config = dict(
    n_head=10,
    norm_place='pre',
    qk_norm=True,
    final_lr_fraction=0.0,
    batch_tokens=[131072, 262144, 524288],
    doc_mask=False,
)
MLP neurons of a small language model. Each row is named by its layer, matrix (gate and up: input weights) and neuron, and shows model dimensions 48-175. Each number is 128 + 32 x the weight over its row's rms, rounded and kept within 0 to 255. Numbers have three digits each. A neuron's up and down rows have the sign that makes its largest values positive.
A block is one neuron, or neurons of one layer that tend to fire together. After each block is what it responds to, as a language model described it from the Wikipedia text at the highest values.

L5.gate1075:090105119121141122114158213124127165105108174160140088115176167148139116128096131161100121106155095112125128064102157106107174176117130089108116096142147147141037081126122098165139130160094123064127171143112084108148137152120215123088099157140145161146079098068155132113076091128201116113137120077142155196183145078145081171138076115089137148158164133148115170063131112106124153122112
L5.up1075:140204171108129113098125160161142107162217098181112087138161144176154105161154240152143122059117198168200145144120199109154101097089130143170134132150125205190107151168115082120161148156091089094140110094122149069112176140126109133094079126156104063104137075137097061125106120109143143139140121162096117124113144163066167144142123096149050089134136143163140071137161110155140086065125
L5.gate1143:130139209138112095124080157135191120106128071121134148137160148188093086147197124133161129132131122111115182141100115147174056121149134115097156154150100129161135096136141156183172140189119178188146078143145084105178146145133148138067113124140159127162051115152122129134150134119147107127157149153058094121153125164129156143138108155110131115076156115161102179124195084112192151106117
L5.up1143:135144187156151118126139115125135143140096195175139101083151111148093119126153098162134169055109102110176160096103122122143134146103182140132157118158134150127074080104072104155042170200113157153107125077163207125164135156130140076098106163195100160168146129185130164115105165085133103107150140068101097184112080125159143174137118112160147138180109120187114153141138150132125127091149
L5.gate1424:122076142101095103139163123181151119099090112155158132127142141101140133164108095106106131179114171091111102129100118139138144173156071120114165121128143116148163170120159117104154134153081072189070092108109082132142155103120129145134116112120175144155108136124115139188142123080152075116130174117128074125170124150177034096148137156113132132145200087152112202163102092117126167193157
L5.up1424:106168102178127175124109166062106119163136143140112155170126103138106136102163113098163157134065126093089120188122108091109114107170116133154117178136127151195120112128148154096134140164142145128144090125109141131192142187081110144107110058154153159134068129105154154144149139104164159122143173151145125151152138138097064117204168103144117145182096109167128142114104102128091109152102
L5.gate1696:127091093102172143128147187119132114108138079076132183084124111120151166069148129160147125154165135041158189095118130160076062136117135180111095145153116115103121133157119172107165126147089157144106107167070105062188131122172140112136105128105143077113127167117136121147156117164152138170174126178153116131170127155132087147070142111107103152142101093053121135159122056103135196196117
L5.up1696:077140109112099177166172200117137122148154087126125110118082181159139188079144124133144125141136116123134127107057115153142113107128168138103102192184130089071170114149100104119137136199080152124131140153136114110154170177144127127116092145098106123148084140141130141107127120140126179181129156080165099153155116132143083161114083123172168161139208171054159175141123130145115163151120
Start of capitalized names

L2.gate844:174071125072069153153119162098175124149137107132071190168105083116102156172138130168164149098179162122110133146130109191152157107130140106141100094132126094181064124119094123141121027070089119164146099074087140163077187093090136124095163065097131097097162086128132102109158154071203134106097101123132115130143153193138113092195056158102097139128120172136148082113121110124156095188089
L2.up844:118160149104124088154075135116139096072128067189105181170113109124087205190128142146137198105151114154158105156125130159145186093146112122137058051122112062151123132101085163161117138142085146213146081104157126095124173086064143102075138081088124099167140153152117162139155227066193145092147090122082105122154119144101165104224101149128067137082137141144171045162197085143114103128106
L2.gate1097:135177180127118155131106123148175147125126119111123155100161108162136181022181104112131124104088116102168114082104136142191129149115160167170083080163145101146113145056097096168117124141117098087109109154165127134164063158118101173142098089164127116131130112127147124086135116141164179112125070172127131081121189155138150137089077115129082103153095170156103072089190087110148133152097
L2.up1097:163162182115154128145117077140175110118124102110111146081154134153116140114100105095116078074086125101125121151108131110168133150165149186171106132108199081135097154131065176157118098145082092115159094117093077139087146143104143164155100088134129091111103067155143088089135139116177140155135103114175155104133167128142089125121090116118112177113138197094128105123179126153172137158033
Compound-joining punctuation

L3.gate65:127123163175069110134059122119165155128156137103131141190132099115171095168133181176147116123112166107192112121127122108132101103142087135082130144174153180058143133139132141154131141128125131148095166128183144100041183083154157100130091155118138113156177163125115157095154099104160138130085128117120091113114089131119123056152157124149112133094125092096124147047050165186123130091083
L3.up65:152098169140125112118085163095143139152112103146054133099150100133155137165104130152177132117190073096133110098080144138140097098155136145136077215152141169038095159183168147116177153140080136116109128147118179129077118098133148124196154144144155133183145182132080139154130104089168124135064099107088067126126123109150111081129122130134117097081138098082121128082033187136111149079094
L3.gate122:103127158095125144116139105090148154109168125120109106153101103119104155113155135141087104162162133121142130118128098153100141131180185140152167111114085131106126160119096126084145114104147112124200155212135135142126090143118080103128123122064124143085128153129111133124098171041130135177141112153143118182094098170149102088082157120121131151120148084120113171053117044146092073171146
L3.up122:154145145129120106187128062109089192102155136096104170121141111111138116114166119156095092155132114098100108084112102142096153094174172099164140119142112155145074143154177138133188107165160112119209157147080152155167121148131096165168124158104125179106120108169123133136150141084177080129171103142143191137134136159097135107120126111101190079134164148153122138114132090162082114122151
L3.gate203:114083146149086112076128138106128150131121151194165148171099106127124096154150146118135120163122140187147111140082125150215113120191126152126151162122126151125166131152151179129117153119118125142133132150112173199152128139163130133150131155192101183169105140184146131136135170118160077049115131079088121150127176131144102170082062061142091126059103145104119173119095132098142144056138
L3.up203:102139153146142115097133082172050066131085148140142150141131127108085159168133102150100101110075077163188171122166136204201011132120169187108127150168104075077168190162114162134062181104117070167106134168128139169124115134152123140139088175194081124183097162150142149143082211145141123091156111086072079184082149099146211146109068120130130171113121157125130098062105172116151138033164
L3.gate321:082126105102156090102157137139067170192175088102054136086139118179142130154141131146151092171118110129134141163114114127159186076177113190177085119188160067157165168097109151137133140131132107135093190116069141123117110090108166114181158153158102150075109116150178158059150154092152059163152088095113087120144145129149092090083147131112086142091116142117185121048098097153138164144155
L3.up321:067175190093108082098155105179112146135165147102057127091142099201127069144162104153161118123123126119149141167137125118125183082159133142168147158198189071093120129120174133168149212127142104114080148153110160144182102102085175098195113143111092207155120131103131150119152133083136107175120078134133101116132155107122086089109144123106085077092115138086197162086087061127098181118129
L3.gate858:101160112085165161112117116125139124145147121064141130038142070113102114083105212100140068142092183120086109153123108143120140139166172126165089092166129100115118124113096125117146112103114141151092147141116124177104152121220125126077152118127069181122104135109149158102124114177117139150112087103136194161149107087151088173175109180085082140205130071159087128149154116133070111118113
L3.up858:148034117098120101167162147104136140131119152083158136130132077123187206153117108130127098151080139141093087143136135048150125128126117135137119139146105152188131098149169129144126130160128105119158093157138067090129101162178123093154163142131104107106098169135126112110103208091132087148131133137115138162124174147151140125128056179146102061163120090133070164105136128125115170136131
L3.gate1025:142118082176092155153189140175138141117094102114158118145127094140111123200136173114112105125108136091100160127158109117118133074148173142091159102106140100108123122128124109158178102121128144145166155050074099162119136129158110117117087090105095155140131173134138086082113113141129151104122139109118114135097160159157127135119110130141112165092163186147130084042196081113158136123213
L3.up1025:142042121171121156108143164110130172147196145150147128155114130148085131140168062109055100133098138069117182116088114093088104145133168129087109181109152127137116095121124095160133099076143138121137128137053141115132123166115074150123102149158108165147056137157104092125111123131164120137104159147093130112123112122154137105157134123151143119122076123065134117105104168155152153125134
L3.gate1270:149098139122162134127142149133151143134156130137171157167157123101091094147123179137099078095143128117113187113133168116138117114142123207137089132118136090150094091131144126109124099102077097111166102147120120122120113197170079140122121110122163195179111120076135093128127075129141149123116132184109101118123133105119107066114155127174177136131183117143208107091156166156116132153181
L3.up1270:135083125116140106111196136166118152134188072130144105100138115111097159116071168095060107100121139093131201115141155106127167098102176155141068150146131110138108115074163137125180094103104133129170166148134100132157116134152089154145115105124137169154066094089112091085074095100122142114162168134083120149131170076121122115092117153156114101133135132119160128095155163130104098125213
L3.gate1486:183123165079129092074196148158141174113128134099133165169171132155151131145110147115120137163116151150207158182133058120144100141201155185155128111079125079118105121176150165156124111128140092119172130129064110115165057118141117110087138167159116183143093127090117063128125135114122068103140088139147145126096171136142042128128134157174095151140172124104159168111098132149174113156094
L3.up1486:117140182165140053082151136140113110089109134121095129118180134113100118163119057160112094110113079123118134162179119092104150101161126171152145115067154094073090127087127225120171168135140155170159121103146166113144093200081146192105132164115131193098099097098126105140170174119142109136133125144109115080125167075079129055113134162202147065095136094117159163119091152099109138121109
Word-initial fragment tokens

L5.gate823:119110096140165207129141091106139106122175084133098131137125148077087121163096106096168122153117127159145108074158190116135069088162116132130115123115175138136108157074094088123137106158103108170158064135130137135123117102110148114153167166176179106179174141159146149107170163059198139120155146118138080123154142096105172060114092109080102127081158113164154135089156147127128141106107
L5.up823:119117143121152123130135139108130134128159029147149155111151160133099133128139094111140136134154133088156097162105189104098065137132182161157134146096153164149159149172138186143184137083135112125129022156202164146138077101127111053150108173112137080149157132143103171115164149174168189099106129104156079129128160103115135153148152053171141069149140086110122096152130095129144139162135
L5.gate1391:096105146102116151195134147085159128162156143163092149134181114082079145079132125150157156044158214087209161147144171106206094113155146199130150189087115146107167169126130111102138157164092101128149116087097151093150123119139098084154164194135156128126173109185101099128221054142142079103149119116174131097161094146156125105148144110116114127164144149069097143142166078129169135156131
L5.up1391:120074109133134172186143112075126081210188161099071133105127122153103149115164129081152138079097140177137144113078119146169120135154130091126125055108159112147110086085092133136125168168153167100106111130128222190138099120161115075109100174128125085081141161206122159117201122093131116110146085168104127142106095124057157141070132114148097166138120160111120128112068148114144141169079
L5.gate1527:097112147122172146102132188160185152169112158114126121093214118151083140163153102118125141140129079159127115125103182075179152173174086119134142144163125080068112103100117171108149142124123169105146124100131139121137113141099144077121123118104133092182079105133131085124193103116148139131146061160125053110137132173109185120125155147115132163189092149159171147152152160132128117135142
L5.up1527:137168077084123138191110077188119089125121140132131096133030092129130176126203097091126074136124118146120153123136128118148102132119135111116117147122157149099101219160095134071156087166122102104178133144120080113142129144100078081109166222137119123112090119186127129165086123093103131158128176136101164117075180092134151189116134117123106134138133150079148155121104122168194189120083
L5.gate1662:112117165138105119124087137144077162116139139104124166057090148167115156116075147122148093164137139133129112125158176098147128090094102155140172179107137119102129177187163123170104115113155140103171134134090120149115108086135128088174138155116052120130086130164099110134108100132152119139112103122139104122100154161099107139154144189078124105082118146164104178111171136137147164099175
L5.up1662:169068063146131119093150122117125132128092125170099180109105184075097172130149191151148106195156105189108146136071146024112133118119101102154181111181163129126151122137110185131145133130116113117125176110174123114093097077136126070109066212103127127143099084211138133119066072140117102112087166161160098090111064108111136078131122096140110126117047088165130130201079119176108165116144
Sentence-final punctuation tokens

L2.gate1373:096104105111147190101144121136098112109121117143090152149114137087115095142104137155104092132119116116105177158098112140104125091110146108099183129115079055126089101065144114181116094047089108103112121097070122145116173152111122125143075156212120148145110085096142137089145149099143150126075131142079159192136155103086091133145158116118167126168087140128226091103200116167115111150187
L2.up1373:104133160082131157108136093096160139147074113132087134107146140092128115144096105137129124097128157090134163139115099136129138109132160135052190140109060086119093099113156154176089126090075104120106149108152130166125182123108149141127093132223097152086114104078146188098170140108130152125135168142141151202134107139063065130135163125084178154111070121129199075106190139161163133123121
L2.gate1472:097183134099194180160150091175113152141179085077100091110146154153075135153091152151191107108152134152093134115085118111102117120139135178127179143078178117118142150098093127178142139141105143143183171112092143096129120121121117111121127146143176093148122120072170150172130166145118111146139105147122134198169149169147120075113187119145145183129156102171187107154135135147145104112194
L2.up1472:118182140072190177143166145172152163154154089090104118060140136156121117161107127144175126098133170174117151126094106128125106157151126170084173113081182152120184118146107121174136162142115140122142154123090142115135111146133120127103121139142177123182129105062177180192114162135143087157145089139132155194175153156170069134150153135122140177124170124170181138124122121140168088108185
Word-initial consonant+r fragments

L3.gate525:182159091119187167210148120135173136126128103143199152137088143102097136111124151118122135092097091186071148109145115147092113089137112122132130102135057196137111077104093097097139162105099133137146099153121066119160128117118104118065099122160184112087157132089165177130143121105147113131137159026131048177128141115134183114109127132147117137156120105120091114197112135170148145135154
L3.up525:152105116096178138161128100159148175132148115073210164180117121139100159138105132126117138065163107147087139165139114115105065121131107115104144144135063142109104108075077095099154136120119078135115120204108142116130070140119085110112138177130131113097140117140137152142128107148159150120112139086145059164094085101137166056069123116189080142148099095139093115197162168178099138095155
L3.gate1162:127160146078137095125166149129123159135166134117130172090097137168117185127093188190166146116150157104100170132154089172100073173123169120122125090101124085122071136124088141063094103113094091167225061163203116101129134148121095108128130092120120103166164141170104150104147126111137106157123111185166081129210116171113130125082136103162105138116112128152123178084112096165161144141129
L3.up1162:118116085130075114083149167110205085152172096094151169149050145152106187125154118097156134094146176165157195178118094171144113116165080100150121125137090160078099114134127135059131132178123054134156126151111079075120136166097113132122098086094188111119058169137147151145104096144136133073140135155153069128160153132168098121097142125133144075131174101136137133106125144132111136121145
L3.gate1261:099069063086175152156179145097134142113129167057161165132082182100130136119083127161106081112157092112159127062097145177163133075165130118097133174153073098123078150166159101045141127127144053062084137107152117102150087130132103172159138112141159123117180188063149072106109112131108125103136136140113098118095203110129144151126120136079163125192051195112128123147144124137133101126121
L3.up1261:115107097034154180195147164148109100102134102110149171111076157102142179112075134146065139143147134082124135055110157122115150104153117107071099186181078122136076150147137109044161164136084084118106114127183099116161103121144104159181164147150126154071187179075126089125119109135124128152174110094074109117103155120085129130128114114115160129182087139122121121084107146120130147124108
L3.gate1409:112065110084112098151128123108168098084121161095101197114140093156132139164129156160057125051062163125056168167098102172103169157097154091129135068123137130142150105121095108084173126072187147130148112151099170055140093163129157072084180142151174179177128165063116165052093128118124141138142122118192107123177146158125157105125050200071142105164163121088075111113105109147122107159121
L3.up1409:097112078111182136140097113173180083098152144118117144096149122129184121177171146196062107107047156067091115133124106177121136130062138103161141100217092158147149081124112141101188163106104141135167134154092144099091109164070084062112150114096184132115134094086153101108128136142139204112129131139126093079171145147112184080109081211133095112101108091114090148125077123197109128153123
L3.gate1410:120136150105155108146127150099133163204112100145161187138157166140151145150068135131148155108124106112127143178108105153102130103094133159150182095131150102195105154085146135061121092137100088097141043114210116139079129111165104102121166185188112111136120183139162108080095081145145142126108120096128122198181128123143119200155155110117141158154128155169133165130099137153119088116076
L3.up1410:176138160101183140158154135055159096134081135122124131115126107146191171119107119124130196119087055193138126114051099193074111055100145141150131149137137138092128121143105096088141138154083117109169076150156137163105164138158086114099111144207119107184131078043161106096117158137102150142112131113117092149126111133096121148112134097148133145165088179154141119142098151179102085140126
L3.gate1441:117157101085115163139116112132071139118131127140166110123128083155138185163154087127150138130116119138107117181124136099056110100179118101085131119143164122147088118138121145098163090106083098133115136099134084142092100185154113231120128132177100132120214170153120137088065159171158129143110083161126161165164149109177105114155114142107080141192163107156135041060086102120146065145086
L3.up1441:134152121079137146084129140133120121108097123108127115123128124121136177123175082167116104152126133111115141124125148101126136121125092111125142133113194061159087105135169167069155113138113135111110102108148090149103061150165137164113159080155143101125112149044105175093113147151067108204104098104109148133148094101136174129123133192142117147165165166125158141106125092153124126132103
L3.gate1455:182092129169166128166081154180134170051094145179117127147158118150163133110140158139120131149172164145124092163179196134115094136124174097059197147116050109123134120108119110101131151075113128089145091054137068127147139128164121153115165078139152142096100116091143134154128156137108151145111067117141128076144149049107119125095140131167055165162123108144150163080087066143121172128108
L3.up1455:142086127084190170170077159160097174068129174122111094112125130144190167077106115106156128161146182141168112093150158152125079161116183125112164171111096127077159114132110157085167184128126114114175115073089076129156148126128084175083155072121127185083106064115177136191107130110118140132114089154094140091138137084103165103115140133182059144159113145070145161111070103145119122166136
L3.gate1506:157113122097119113153142112160127108144114131067153139167108178147138126137071135144136121125067093160182097155171129115120112125144150132089190201123157106120116153135159117142163128165106135130135093173099097134162111137101078139130105145081086141172211150128139145151087099126108073147150047119162118110143114142131190121150101127161095133130151133145139132139107194109174071131101
L3.up1506:132142171082142119193152124151123128090121166093129130178146172134112209114124109180145152131088158104227071174147118106095158130121132151090145173116136095128136107108171131142109174145120097137103061127113091113126161148110121107138143139109072113144149137064125172093090102101149146136157066118160161154130032115158138076107117128153096192178137091104127093136156196171165090119146
Sentence-final words

L2.gate8:141098075089129103149126119166151141055159115143066117089159102117087150135117187177153102174158193121156170049132204159133104081142168073147110159115133079162087058125117212109096105187052033108139097172170141133110079114114111132173107162133153075157124132141130164111120139101138155078117108140165131162137133142115118115083148143091152126133127167104086160102114150235139137106118
L2.up8:119135133088146104154154129146072152109153181133084136124170134098183164125094224115134137145188142191171084118138171120148100105138159143121179167097126096140081107111096176083126138170088045134140133176166099068113114075147073089178146165146140090095087112086147155058169141114123175104098162110157104094118066162071150148091158136072178144119149164114121104116100143176101136138144
L2.gate943:093136160121094088152121154109089136164169081147108183145125135095091099155142165092189110111112085153196073142142141123087105080190168121173152158130111142124122113126131126090103105155063072112125133115116157117128128101078115165154090164086155100130109121172141102158183110110106148088117123178088124067171198067135146100208103114168116113143143153116107155184086101194186140127076
L2.up943:082088180160140176162133106118081087162132135153083144135129171155123129106093108148131138092151045151089158121190109175159136178134095179083105121133120156138118174199096116126144063098105129072133102223129191088127075122124149089133174119075137129082148120163125117142131152158129162082116083092135099105087095178109167136104140097177175124115145060127139138117115110103140143107183
Sentence-final word tokens

L3.gate254:118081132148173097157122092107144116129101139072136161139119143132164115101099140171136132160081132103160126153075109127131090091141161165162099151154134160164138159177123103133084095154130150130119127062099087074125124132147142181175080131108130156097124116141123176123150102110115145106142101138164118063212129111160127135148145117132112147128146112201141100145097193145151113148149
L3.up254:140058147164168088145136135128182117164115112116133122155127132088128181114116132151150122121089098138168156119105124131118044091190141129130128169123152139150095165169141103128147078186130157131111137054100095125109097086134159166169080142154154068124069086161106126106179065140130172103116092159128091119210179095198121115182140166128101185112162128194107086101119166116103120138163
L3.gate434:163135115141165132181124140155133160108076186149106130160179122103081164136205141115179109119096197074091149098146104160146158114115107077072060124094151202212065117183093134151098114184099077188133135136144114145109148115109102103086144154154147099113087123095082135131108075156160146180099155129125114125092137094208116138093066079135104139127137112126154092126169133089164190173089
L3.up434:112145168153168132191088121110120185112163117175148147120141161168106132135145130091145111057127125141104132121140068180098094136065149139101145112123158097141144148138067180109103077113087072128173098162091103146120119126109116108131130108153166149125132148143158091143101078101119144128079059149113147130168134147121113088119139122110089089085142119138136111126173146192211087133165
L3.gate539:110079087145160123099150083124115163129160067128098139114173128203138158084147140162156171148178094153103136131161144069129098095191179146166076153055103182166092179190080149164117137157107112138129129089110106153144163167164205150138116153146120206094151098112166178128152107110111101090117116078150088129109150092164138157134100139095076096198142116125185163129091149150191094129090
L3.up539:160120103094158164087167119128095102103109106117099092131147099099173135097132083118180142144169066143155131068140144084148144158145091118167122100136111121093151117176118112163122158121193114166184151120140127182126118147096101127152068131204130160142137100133090155124091163160134154068081147151072061130111204115205108142176104079144107141147189164099130126127177158099130128126102
L3.gate601:152075137137113139189138089134177154163148134127064147110114085174115146147154118145098144116195073158109156141162142175189104134080093160164151130068156096151117149130070158135144101092087098151157141154100088114114124091145121108141111131160115110155100124144127136129111150108143133178134071106131221109149136119120113074104124119148044121105135147163080131085181130104128104162120
L3.up601:158154128130122116204093138084115164129099113168132144175140148203073139160137093097159114175120122150080114158110165115119067139114155116065096117203126142112118136113120161142111085153141107115122121045113090172112133116143075153087113108140148147151163113164146090125119120072214125122121119153108084066159169202155121157170088105109130127155140122173156117091176191081163133133105
L3.gate790:149157168188110070149138134136159144144140113116148160176121091098087158148074103093163133092118158102105122099075080135114155107156095109096178082139147128177115103143145090107085118141115065112199121192106144076139086108192110179132094109147129133129117173096081075116105133115120054116142141135127090161169153150150112220173118082116087164163169121141097175112142132167133091138142
L3.up790:214105109127173126115152139218113139149156179093149137136138135062120123116131104178153096077153085145138072079093138107171158173148079139124137145091143114126107060119128078156130142123069108111145124126122138124131159147101101102093147152161126114151155140107060093060095085096110115191150156133156170109131175085147157143089079098150099145148154196088069151091116168126139133120142
L3.gate1304:127130147142134104172122163116123162158158112173144171190147117112121111104115134126137097086150162173090132106124118130158118138089171083142124090131183095194123121140041137160130088146082121164101168133088107162109127083153083167102067099170137163116153130158064155132112141140183115111114118148121067071131172195143098136096031133127090118160070146126181128095221146088140140125112
L3.up1304:140199163133106137255106173122159145115116115140176198103111117139117166106134130110196078120163118153124118062091097165177091076096144097080124144139151132137040161106065147168139137173150097108124170131113087131149124126147105185151116096130149147143161119126111126138096141128134150161130081173139154109119152191116087103174085100121097113188072135118135142136202113094174090150164
L3.gate1567:140123111117129134068139110154122099189172158070096149208071132151200146172151132059091106084112120142136092132101170116073159141157146158137104123107129193159130143122074123127109070163151083105144156123121147099144095148125141075149136131120193119183116161148188143137152093165169106110141123145168148120151129107152075075155142126141173150104161120137161138084104097105134160093127
L3.up1567:162110179062126121097150113149138116223186119065139144177078130156141124193179134135156126131154124146165102168097184128054161120144137138108111081154129184114166139159067100108114043157136121085125144064153165067158044125138097075151163140117178103156165176140110176133133107133136132116107150111143143131139115146159101120120154150152202168124151096080150119157121129136109115112113
L3.gate1677:211051105161153078153122151149122145182110074119116136071197131111127205132128111150155143118093123159106089056080118111127136119109174153188101111161097090129101076155130119161113132181103153173125120177052051100079155158131083129147092136125180108113134145161076135138115115138170101089159118118085115116163166122163113172153103129064103147096194150150160186109175170143131113166133
L3.up1677:187053149151135109167126148112131145107103134132100140133179100109136165162111165152136185076113133176118081070074155086132182142139134125137123097155148096146128098147131118181102129131106151134190111164039095093079114123128097095162086120154199151177141138140087137148119132083126095141145113125102118090202128096145132193159121115129126202102223089139107163117194164157130097154145
Capital after joining punctuation